From a checkpoint of a small transformer trained on Wikipedia: 16 heads of 32, LayerNorm before each block.
MLP neurons of a small language model. Each row is named by its layer, matrix (down: output weights) and neuron, and shows model dimensions 341-511. Each number is 500 + 40 x the weight over its row's rms, rounded and kept within 0 to 999. Numbers have three digits each.
A block is one neuron, or neurons of one layer that tend to fire together. After each block is what it responds to, as a language model described it from the Wikipedia text at the highest values.

L10.down44:486425546515488431562490467461444517547544487515469504472419498545456466536499511530493490518586435475491514568508527478570517551467496496552436485508464488474547520495487513438543542495538546501512512501428453482496472530494417489483549513470480487487521520476538463519503455453493482450511529510515449453522565473442435503489456483527512534466473531566550535613488515481526552475542552543406466484549561563551515482550476455448436472531523589571468421453510419455527483460557499480523532514497507481520494504469
L10.down89:542431516527543571459540504537458566503498422570522496548496564412521531445477460508459476552450479560437543543508431483509531491482464531531507489492520457487514506487555527498461492499486554465436575507514576509509587566473522585479486424445476520526509541527510523491542488486459493523500472473551540490487402496489495499512549548518519497477519492546522523453410471541420496447572520469527467497446444424528527515630457463523581545493515487465487494479487565530582560523496519440473517459487520530471468501585
L10.down138:533498519517501527512512477512454555471479492485461462555526530529518550460506493489457506541492434488508514541569532484502478506510456486543523536505530565493452452434462507416512546498564463427515535497530546561529520524512417384571518475545571600452481444415490501474480529489518504521463530463447566484491546565521482531468491469548537463438441515561540473501540502461525488513485516555504463546504529501533522495533475480560588542466501536453542519468403537551525547482579586469489543575490475457526497518524
L10.down408:512503454470490510491479468504503506527578472534483481540508456455520561565481587489532574512458559451519525537528552558460600588566496520539473474531470515499505532549557421515578495471511470524567522524545514496506389462487565524511468508528519374537536431568439537405518505491514468475530527481533468509570497498550483386483566408502406431466555420497533477523529468493423466525502464513521421497486544547499454529512481415483505481453498525529533495569476537457473538494456444552531438465497445444454429490457
L10.down736:502466494489503525481513464515503476461552470510413492506460543513526485492472500505477547527473447532452487481497497433523464482514478479502494503508509500536480503458467548546508508439446498434501552457518568474592356554526503478546560514506474529497470442476530451459453516496571463524507401528455463479470574445490533570527471505521507449451542508448494475477510544517437572516551572540501498499433427420501515533444551508476521533461514485525449492559474541500491523503493478492463444491429525462502478468526
L10.down833:523458508571545518506475465528534507516463476519510479450570551502537570504480458502535489616484471454472512520515523530472501518552440499439498484461454568498462522499511484500447513523430554470470586499552447540549550546565508541433549502523455551480538471442438502430491544471412495470471467504430495521524484498508581529484478520513588478493399478537471458526476497545464448519451537528490404505444483555514462503480517456473544502547529517475484493456513475473597508433532493516543483536558498537562517545511
L10.down895:582505516458541466488541468548495510497499441442513502420484471509471541483556480474470515468515473554503456525497563541441510589518483483425557471452536469522437472505501507578491503456526582486521461458490476505479423569449495535497525538495493515474487604537493515398501485485528442545508434540518574495579467471445533448447461605487553612505534459506503559472472550503492486593440401506572535416500514476481514456549502449550563568448435493496427557488487537520519491538512551532528496496526526518513448532446
L10.down901:542541480428500446468520579488508490499480472515477523471449419449577507518469482522545526575491451498413476530492474492513439500490464433519485425439545631483363518403466479500541517471515512493487570505571479526515410590514529502450529567481507418501479411507525498514458490452473408484566475458512470542448566375479511459547514538467478448475533565462502560484480484566529472500462583518501470528595533508465539473540511466502550510464527515482528457493502484464485455483520526460474458484451470487497530525433
L10.down936:557562499528528488469531569470550533486545498557526471552495517645460550502472487526444573539500475490463487454539571472492473509486509485460465437514539453510448517492559485428455424524524437538460501532479501493608504486495482415399499497486539478461465477503512504520557434468508525466582467483430426475563499480507510486459489487450521495511496508567474554511530568504439516502471583491474453502442490469440542550517460491517478445480525581488543491484458493440573456475531500467473428464552453530504426525557
L10.down945:471500530550430432491550506468483506540543511514463578531523525540477530430487496575518493487469449483456569453535506581518501519560451551482528531440474474443522499477553425463498535532493540377488526489540544461535529445491494492539533575464548447479471469449480509518515498451525519537480560462510498481489530496541566530434497508505505495469445530525549472561521570489484558532557483492496511577454475520462563560469475487507522524399497531469519511536511559567525525485563528551532516477515564484446493459540
L10.down1091:543442473447542483444555482547520503520487473462461481537510533518519517488529496540484543426438482591459488512580503537503497490642456508496544509535517519450410562482427532481538565455522484450504635518533469579489542499474546556497541532560522496526461507532537515495549518482552458503499432452489478540521509467437524501431514519484514536487550465484530586450507465540526457501579458541437521543553469515575509538447459464505527564496501528466477546499478463541442541500525524483555473447483503547465508508456
L10.down1169:581518433480554485524485492528492493606418458520544511511516502460507523486540575532507459531457441497529458524512458534516489494467525516525490533489578489498476483487579427418476516511533490493561587493520513503558500513480453511530449491559510461459534466524496514544563501528509522513486412487533519483504530485505545479448448469501560471486572467549566574482473502438490502516444550534485573556507456483470499556520527448509472515434400481526503522517475441548501573490621543533452483440494497440555463526503
L10.down1609:605485489492577590485470523517499539477552589513442481533443479495520497543473503583445485580445488553488488519566494450463552540476441469531538551495532531518472469447458578431504505482517480492498518540458473406471535506509524480557496488476484497452450459528555468554510456483539453527495593581490492482468491509530503582504479471550483540396519577485534483515561585530532482479545517445504544513538514487530477527558503443484537598452479443495521480509473464551469531384451534556445516479534531524414496471499
L10.down1638:494526520548493485536459490472458521568563460513559543530489491522439530482483535461572537502441506542469544480547549438551413492569488508511427507472471600475441473497558458533531495527482503460516424516458511477555489473506542553512520511474542490496515520521511519498528492496552449440589484525488546562482481468557489539581435431558482453389540523452469480486479458521451500523511528504466492530477489510502484461457544502547477459520533503506471486479500471469491578558488509530536451461465453551502387493540
L10.down1892:485507495509490516476530417558482530538519483470512449515546499521543548496497539461583489437481517558475471534556513478518503554534502543553468609601517512453469461469505433510436491439522459484517537551495494534563489462539529538547482484525477493469521426559455485490525513462528555503443510448489594536439502531565430527498473447467471513495558540510498462416422474483479478523446534432475520527468508494491482501453525513500554459518503508521504518497553508546538558503519460542455536474525536486584533533594
L10.down2031:606487529489522508503583549469492504497491491550452505466479548496471492432444523471463522489515472485483478448486537502436469579542524527531477478541486484561491504490533503498483465486443506469501479467501473519466547545552462521523463467492548533485528491572584584542543554558496528502445556529551550426531495564557494544475568469421494510497503470526526486497491522469451470449532483581561530547488451432579458492501494500561464488528516510429500479538409492520435529463539496512502356535544471526558471412507
The first digit 2 of years in the 2000s (2013, 2002, 2024) in dates, tables and office terms, and occasionally other leading digits.

L10.down193:525529550534446494449536517488453529475462485480560531430481446554524530570454531456539515643516523524513471507515455470517536556573499491440546463496455522541430563431468479485456450547469478526434551519490544472506516454468484486487487511516470522486544453515492456545535461424554519486490520490539489528483559511531502521491483519494493512516516512456569443545446522491421472501465418486546521492519544497452481563461543451509466428430531498500430477475537400511537540559522441503543498524545477465518500472428
L10.down326:545494485556526502496554470485542405565570554472482476573461484478435471484430472431541464491462546533487508595469453432469453507519494482569456477515523472499501535523491449516560427572451544527473484457471579482505536446469464490515528485469542513511521491487434515530532427542535509451422455498536537544534500540449507527538488550591502502513547452547530433521547471505522509461470562489492460496455521501553554529534486478479459445565503540489437469581543507506519458465507442523504440585522515533483615494564
L10.down372:557523514583438497465516433560506584477564477477452527508554487503489452430501473532498553567500507513509552511526467485535492552534522490552516524583482498506568525512471455461497440506607592479490500536431547475508445488529454491532480496477520494462492442504496491479534499551492585510548492437559458511614436529522452407485517571542494506408452477516462480473487463513489513492514407553482486487436515532484561506521482548475536554523526554534509588522532479571516387555495549457482517527485476519435499539549
L10.down452:494515506518561506449524431439560531539557438493555472458500517480530482469503536557499527458474552512529448494532504504530543521500458545475557542543555496494423525525503553561477432412524513509471477531509534450534501442547582490533506538534516524495496430490513552463477502444501501499561546464373467538578506519484497485473501462493450494496475505527578519530510523586463507466494645465534480524501468482433527497503495473492554539572531546487445591472449504514457507503485471540470519500465376532530446497525
L10.down456:540546511508447504542509520484504493593525543490492496427528480466544490536580512477478565626495436437510477542557484435419527500568582472423569503543479435496587470403465525487498489532501491504467578443480499506476487464515501510469538523515548507497430440533449455485478501480574528465443500526445515529484525488526489477463441482467478506528519479517448523463437443566486439478496539497513484505477472523541528557536488443460435403504514526502478515478495536468493505469480460489497530491495567485511471513486
L10.down646:489561537450482487533524471526447502536538531558512469535465489556500482483482563574511431526376468466481568515493498458485495476495522462484512462511516531537511490476533533510515472573524505466465506553557495553531506489444488487459506479490530500548535430410510466462547526555525450507529499465448477467573567468551436500539528511463499455468526575444538517530459521483482562514533446524512552492451587493484542589487503539523494533497465503510476472433553531541556560453503494500502530514510500489499464448482
L10.down660:531447532488559468556507489518495487486536501454502500467513465491569471500450481491540504468521530464443457424525455502520483470537527486521485464513511466479533457545449481477550506449562563482519472529506522516483595471505510560471602516506435446494506415506457491497539499450488573552526488474564532492385499553496498463483413455491443521541492515569470518534482456477515551514492484545516503518516585498601536530525571541499454464521428479492511528472516496513554527518596484526513555486550487434497563535446
L10.down749:422547488456448507495503411519495448511454485484401517491589540469442491531447470481549582534522526526512449530483548462529489517517521504464475524477465461529493535488472472532509545419489529493503472523512546514478439430458459450497611527457485551481517514491448462541518521462497513441554549530485505491484477647511542506446471462528490476421490491483504477512478436491476476524515522536530483461533558501545472543531550543528506469494512440527416547536491546561478459530500526519458476439503512521488523559472
L10.down866:470537545566512496454505505465418502503540564566546499457534532559489454512576506514525515590442481548488541529520537507442478580485510459471449507499516442483548517477479573552479521535429536465540500408448521477504516479478427436469527477443491490516525482474545539512468546517532528474466552469514489482499495424503554540433539578439476510454559496489446441514454506452539474459505475525516533537507538524446535519476471505547466510557470531495532557480483548565528513441478506533536415456460556515537479520519
L10.down1121:515458517472488490486553530532475491516517541523400463507528491422554498429504475481550502479498542560531608524549520506478519487544536465504532512501548504486497529526498516460549483495500506520502500531584543502503560500457482521556496474476469531492537464576459475420552533446482450508532556519478431487429366552481462499487622462526465557409530505493556417514528461463487514546473567556578461409454530536469525518449534448502496469617500506488473503462549429447443424543464501471491496436500448482554465567516
L10.down1547:494523563548491511534499479511447491502483548506479542539471510521503432581511499479535541565503550466494480505522475430506438476482524476519525485537499544499458577429541487500429444538526531575522517550459533549559516473495437524509479469523520503483468446486495497414535497502473471423462482517442515508507488578521471436585510474449484515447385472498483515534450472545487548411494543528479486473569523485497511534531481482562517456501429407519406474488494504509507494530499465600477469529471494571393578465551
L10.down1566:556565523424535486522520498579509480411481562482452476507528532502537531511532556504623538590459594484483520484450426532504564458488480494493472535535472423499470492518473501505583450477507499516537508430513509480512479508490469451540549546486455437550455451546472486510514531370459538398584467519475522472447538437540499482463537499452490538522416537490593491484469487512467526487516471540481488418568555452494444500429518427469485482489512487523478493482497492482478497524487519548537503488456566464479413524516
L10.down1634:507540516509470406530563495512438520551496569513451477516521548486555552503539538554559509541452502554508457458439480473447464571494474536510528593455542532469553499446501510550546489539434442586522517407514499499491519534470457530495560475476522459527470535524554450442451512554443529496466519523561618618563520546475483523537511472476437480553441468508495474493466488490473508438512503509454560505458570487468485536570542508442504525562558494564482543468501571442435545482504476558557513490547468553445508490467
L10.down1644:532516559530476480533607547479533532475495414485538486526507548474521503575506496446474474613481543477450479500484566480492416409474552517438531510494527454518452533513517609384530534475467528450514500466424495555446553458536458488621423529553544511493486424461437487514622446498486479455527539478467506486574466545418465572512495502432490494474511492548453502461464520519542508514458556552510469489476487515429531541540479532521530515493493553482550516534493517532453459502470540536470485557483607539456465503509
L10.down1979:485484449405509369472464468472526447592552542467464463523540459569482416517428467530545486534532530525500474525482539484520538412515522518497463532454534557537533478524473482573497541484494543507452504556548603523466521542467492442501489464455473468515490453450494503491483493477439509488472461501558526510491503460523490499495541494502536526503449458500489551535542410498521519528449475485538548485545463447529436500498546462523493524496533431504488449472468506521524458570391434512581508523515483573508477478537
L10.down2042:422437514500490505454500525461507533601502519502528481505624450481501421461547562560487540582529454515437502564491420466455456535482429434433586466496474506529501484463561510463463480511538433618469466557495512490507519530573470468495523435510461573509521475526567418534389505538504465530469483536542444523518485482466551472603535503511520487499540467513493470514479493505477455582545519522519456474487453478573450498510456521501491498577509535477400549394440539551537497527548541552488460525482511505501515471559
Final digits or million/thousand completing large counts and sums (75,000; 170,000; 50 million), plus was/be after a person's name before a passive verb.

L5.down54:548492507470526516456512493511462431450505492536515499469558502517446474477486495453495495529470546392506525534495539411474513490512563500583582479495566452498527501498438510463502513471517530429471472520501540495546498496489472486496474453566592571492482474441496574527461599507478514509463557520456515463457487437502514500460472536588459487502514452518401494479477531542408477474436452477555495528513449552555496442509519523488493534463514444557423467599474517575475545461544464489515541525525470482501489526481
L5.down491:470470519549483561558483520453377425525483508542465513479494458455520502504442571535560506515487527558507455450475559405532559550465539545485507525495491455471546532486528464488469464524532486461474465473556525536513489499504532515469522528494492564482500491512506533524547457520497520503502529588447515412501464478502478492554411563501489459546502465490481505511472442488454541487442512516545520571485490527551553604489535533532546422419465533485474463569565503505432523468501469495495400468536471430475526506555
L5.down1245:501505502471491430509477548490411425437485512497444482545536486496505518502429495499528481552468456558501513489459505426554444449476480497511480407525469529486496478543534515516449515464500551443461539434492518626520552418549475536472464462486493590537565502500526508495407502499466505488535495423483469504522521479480491458532502478508441520513454445581412449511506509496508516545449483411492496493502550459527502418517478519450536467544485475493524489555549501565482570560517518526564452548482466528437551478525
L5.down1844:569425505484486569444537530495496459495525530531449547503470420550457490548547504560516473482467500483426651506491425522513567487459534435503544487502504442560510488546465532553535484494523589457495520504516513477580501490513523475489535510513542498421465465493500551454507514484528488535486467538531471527459537423462488477493513529495464510432500491512508487522460498472453512566466452444503470538449504481536529533491530529474500464527556505475446496546500487524527443474483450476553438528574489500425467416449
Later digit pieces of multi-digit numbers (not the first digit), often the last or middle digit, in stats, tables, areas and counts, e.g. 17'7' yards, 6,97'1' km².

L10.down181:526494432432558479547486381523535450495506501505487475527421535553573472490515512552428433433485582535554533527486484573547525502558484569469534534545508500490512537549514468497524476474461452479566508495469511475445478441469465464492476481539476539475539492480426514442571457490578489613572414565498545499445434483473538544471480530535466477470530463489514487575491451475461526500526487478435475526449514470526443492512524476488486445509556527478479494537522524497611518554595529519524484473484419513495510473523
L10.down200:496470493507463461532531488500482511424492494505487545526567521454485463505564447480542483553467519481529482415510501482456484526438587451502557476608532458541525510514493480429497538561523471536486495499565504532491474483479543491475577523579544484481484506534604532536505560517453511486439534496450524451456469495469501500503579516484485461465573510444535524480528492536486475515496489464518511438513395500500518527570464386510598470505485545501472495442537640495511532468504473439456468501497522463541473524541
L10.down301:536439565508488521507490440446534491484564467505472479560469485546466560511463533518566490618518600573544523481496481518577486496490487493474421520480411457456529470422487421537552500469448565553559503450474541534430471548543490487556491533522477522481582537479516520516489492459539539513543420467576471502510506560476482528453499552487533570517474474496490493505515455518443468534502552482591475511519460471536473520525488526491504487526512476543468458543395520487505481484435445550543542495524510593480546490475
L10.down308:537503466479460550544447502571525458481490527488461510527529569444560504459451481517465508574483459415572587436435447510539557534488538525503512498480505582529453504509452545518496530396476484532500517506483457487470509484490482435443511523587414557486488492532466522447506519488508505555515492474554548487490454485553541552481504508576541539561519410477530511516506521459432547484449498527529496593531504499598519553431531516490486518469562477559540553458521483515554554531509500430490475507507537490503491459471
L10.down559:491442550568529485489554475505458591537517496479497468506487448564531453419535504506531526509598485424578463488466427507489478569459512455525452487535454498531544459538567467472502475497508474477526395561499475545585496468464431510576565482467464480493552421466532486462515501438442456586502455484492508499588527518514425500507491469476460518435471414503499552541440489509488455570506537491421496469458471539509554489528510509527489494510477452457516479490511528503548457513484445504460499537546491445534509504527
L10.down827:543487497428502431499548446518543491494473530479536534459502536570527477498533512555498428503454559516445447524477481470525512531534498483515519524473494505590538434519482487476467579534542505449487562457492448496507552437555443439512525490570491521511515510521536443484429548501575511468499475512520518518585504509465484409472528522521460475520490507464454553529419542542535451490523505537513475434449495454424563509505509419455508449519499543555468496492508514546515555543570471527451519516524528445501539489511
L10.down1025:471556418486474557501453547522517502472434499535519469479451551525505430474509462514551527602505474509558475621557516431475380541429506397473535407555471475548552561510443425468572441487478497442535540502443468471552496491538432540493473538463490560510511433525533490511518478589495518456500432442481516476526502572482510488523509423471497517495488497509508481442502511517493559578476519525552564600468476530462528539516534483512485485541511539571540516509499566452608415560496571480461497446511446560471513444502
L10.down1126:468513571514562541501488531488510460597498560538533488485435506486546478484564480528518489512541557517552472494441511518423551511494523542397482487550447483502582484523480473455470450530434453429481496540529557451529559490500425529512533601502559484456521606517526558505514473395468535518527495543518479511457465530482472551507475509486509506497520540480477516551483555449510510524432527498481557502547473536558484563528537467558550480534562522502526517485520515466502468590521461560497495480501456498535501493488
L10.down1385:518528497532557492528502464519503482497523478498516485458491558583474496500502506452485548429468502487514521532425563531517537478532535493531510475451518550458580540495491437423503464508511515498526468563499485500450501504532544496512459512575529486456608507517533608536509508524520475499472533448505497497551558536491453509533473455441599515545528481494455542509536526524466580509480516483536523408526496553535497517518525414509494435443489531526530476447443519503429576519489461482481485453422503435497557459465
L10.down1399:541511476439515481460507503467502501546481508470468512519549510581519469538476483432507559562567517536492534523483463490508520495495586502527458521405488423524472470511523551511420466468481515498479494462540500548482522513494489430572419537510449513426472451448465466473572527559489589485547515554435543430573539451504520602497442545485485566480488508519496482551645496499517518495498475579461459483496477540492467507511504535552497559454483563491497522465493541484542535508483564492572434549474508501525474505515
L10.down1402:563506490538473488486422468534452549468423510505561573550466502503559458444536449483487556585553478499540494581490537536534463506471471485454511509480435510609559463426489456435490499442518452543529520553454479590486472465536488510474497554562433430467461475484505480464444474474520540510450439495480505528536503560539508547443420485407528485522550476487462504480480537571487475555587497505506522507536467500473550505461520440516535498463509479501466430454470560532532508506495518504438450508503475496459504485451
L10.down1495:537532481553540503452546532543516437545473510457444517529553464471540488513431465563514462501483519408538507474528507543513518510578521546469491552438482484546476485453531551514549434480551482523426481512509504493483464523490558482537525456439555528429489541522565473525486513581522504458489511540474488560552433541530498427489569477448482519454488481409464492480510469450527498497482446488572517467487456473478455475502474442452486403504521476382471455452579445471468467460450464456493481474524495544488605527431
L10.down1522:443521513533379439530531511555520443498482400494523435491586505555433558479464536460465552564481454450466532485541511508529488499470526516506511511504477518529443439536525520491465528526520551480520517490514496511515539468501569411479471466537596441562488561477497521508510478487489482522572487474546436432482496453382484522527530438504540512557494562531546493450473484554537425498503444479468476517505474494568470488486479489533585506489535562482503438529485560490516494429508529482470492481517448513548533537476
L10.down1643:534524513453477457504433493546526481384517486505477493550522449513509501464527546524481443511469533493521366523487526465518453463510488551451487502483572563522526485501533576430519544567537501464531468523471486498547495532483479465452497528532486459530490588529524509454433521524541469508470549585401515517528490496471558453518502458523549443494555541474472456436517468488524545582431511569430580474490500443497538572492564395524570450498462413505530492507475480515559525488481519503493539482548512509533523533469
L10.down1778:511469460435459540529424518468468403523512461481486544555513526523497566474573502521446565589469503465558475447477501455440501527417493463496543481518558501511520430479479521492523545582490440444519469499542479474481532462461520551523494483543502509504435679446566566463507512504523511500516501506503453474469482476483544535490479549454562513525524485508460479416534512490514518493463469550478557530548464494451473564488441568481491475524497522574497471533476523595494456514491450510413490506456437501568510510467
L10.down1875:489462532500453549482528510498535564499468520473546520534582492474552443498515479475465495492479581582512472432499541504539472426511485519446472595532465490525453486532490555513535537578543516553551482424505489535564511484470505504516454461535525500462561530511497537601480505453512522470496502521485534513493526398478539495537540532476513499421476438505523397511495529514464547507460488486480483543507529595503499560550557467531483485392498544493441511497434501583482517545480496457538485554432538534453462512545
Final word-piece that completes a multi-token proper name, usually a repeated person's surname or an organization acronym, such as Davidson, Shafilea, Knapp, CAC.

L4.down114:515446516529522520549470513523448461482514550449517456487530567539497516422422528520498554506420464476514460567456511509484498504558543479471480530440519511583512494453534486521522425514563515547520594533549492492535418548561497477560469497474480510470486498485490503503547534448454538499375491490461434469522499439459542418542520570540516476489461523560551456547443534485528488453519462558460491485479480533490491467523525494539440462453499572554481539563531480552541500508429494502484525541509456464489560459589
Tokens completing numbers and amounts, such as the trailing 0 in 4,000, thousand or million after a digit, and quantifiers like many, several, number of; also some word-final pieces (Finn-ish, wealth-y).

L4.down2042:514519537519427477500501529573475533525478512492515459470476445542470559466487484512435511550505546475519585489533507482478364476521468479501466547585514456507464527499491531470527544491569522546386463488473557455504514597458558531478536530467477455441473460533565489576528543528467488488508475545481519493556561503510507554480544513487511519479568527544493517521519542472526477523533472481488472460487457458419437469462564475524520481486424505453528517493506513530555538475491470466491531530480471530492420452479
First digit of a four-digit year in full dates, especially the 2 of 20xx after a day and month, e.g. 11 October 2000, July 21, 2023.

L4.down1940:476518491530478430432468390490524451506454444523536535523479506549551538523460561449528516498492487507466507499492525521496462537510422529544536494524530514477564482523455520472477491544487482435494521521477604483486528460488457497517628532516453464542586536473500555464512473537511496540490501481473511497490463479535523430465494563501526497521505576468503537491554481419483456461429511566510546490413505530499441504545527486488549499428541506464488560511497515473517502504501455454426548589482491520536474493463
Word pieces that finish a multi-token proper noun, mostly surnames but also places and organizations, as in Affle-ck, Ul-rich, Suce-ava, Clifton-ville.

L5.down160:444550460553498551440523520564516481534482546500526457531434521440544459539472502475500470559515484500542534426463442523537446405530412495527509590484534506508471505524473527547481557567521489471508552485498522468497481563423477482483520465500470529527562542434500454509512504479425469549603553456514488510555477496506477463498525597465521529510423612514446562506449462518467516499489589478524548413527476520574484470516525455599444462496570502474496498488513517529496560533502468553480544527429533410500445478421
L5.down1145:602481496442481441448522555526514513542510509550457499547520517520490530497455496495524552534421495482476554545567463498580516452541458457488475447502485565526448482499509488462556558498534432532489449577467490445586468524422468533482521527466579488517484425480470492562510550502494456509408478464532472542504467504558485510455444526525510428474497511471566524460525465550526453495531533529437525517516359482543503589525472462523471457518501496412537483546495438482467525468512492550570529519437516532560471488495
L5.down1255:434587511544520472550487551426454505505494432530510500581495459476459522481474471508460502530403538502495561457493525434534447468540514504527552413433523579503486452512508470488574510502561497515549510536458569493457494605495432488560448489477471485515474542485476464505475522554537531502471456527466541485511392529493515489528588467484517524504522470460501506504522493533442464522530420493560463488454470514555508547555513468417527526458482525420558460475430515473549487498474505549492503531444514455521452493410
L5.down1592:530427474479472453488529489558473503553468536499490521549524490506463465521506493487590427573505537465497537557521473529517531463526509491538502439555432503451544445548516454529577509489481500517512531493474519434527449515469496489451493511485510555463418554497469416578498515490520473454581449516533550582466510514560487500468463504471497464508485566446483431537472438494465449509504491497564554509503462476447505557482450497550432538429564489485494449552524465467503499512530499458437494542568501419506433424572
The digit token 2 at the start of a number, mostly the first digit of a 20xx year after a dash or date (1918–2002, March 1, 2000), also days and table numbers.

L5.down6:566519506542503485519480515509517465524510497499509543520525490430518441554462464488521511519499522528498554436483549506548438519491492528547480534492503529476458453525516480544455525490520432572479517477499545570523583478531568492538572547529473476512518445393516562468501412589476463496510542484455643531460523525482572483497486582531453499469475506488526466456436473421429458498580468494434523545470507465491529514549559476521527527428424497534528515489533473531491531531524578473478450491540518489503450448541
L5.down507:485568493597478530435505440474492463478452465486496555541455424515505473499464537473456515611534549505506518484498493517530546483441426524542634462463500489488498497505530513477499435492491502498567424530416480505449540484522447461514609611517380495551518472460508454489492466502535520514489571514534497486467505450509588456527559547523534539494476573493391567564528416468459488465447519568436583511462497541553514485533487471553480452461489492458520585503542507503512483481535474534455495479447576550493439577493
L5.down705:523517524536512482482459476453493485507524522511521572553518520494528437537445463530523531607461495459541506460482448503437460538432463475457454482520463513543492526548470456500574477544464475508521525500448530551506477520508479498514502529511410447461547552471527540533519485529416469563501510488494602501553467445521536532548517522503443535470552453562507567561472474522518491477472496431482475497561456461496527503517488488465534499499481583492458499461567534502577541470581460510529456480453469460468446411511
L5.down1861:534553458542462547528463458450464433430460477544453526502535494465465513517499492481505534522589437496529540516518519485498480440504481539458516488469598453510490545582483496516508478490548480531507449415544469452463565479505598513484497471551479502511623467453482500586506479538493490532452486514495516508495449440455515521491493521497561489549507489496502538507551480504471454454488508508445532482468476424516426494555516472521452488470528537487580440522463499477473501545500497521542484475551446572524464563463
Final or middle word-piece of a multi-token surname or proper name, such as Shev-chen-ko, Baumg-art-ner, Couch-man, Bald-erson, mostly in name lists and tables.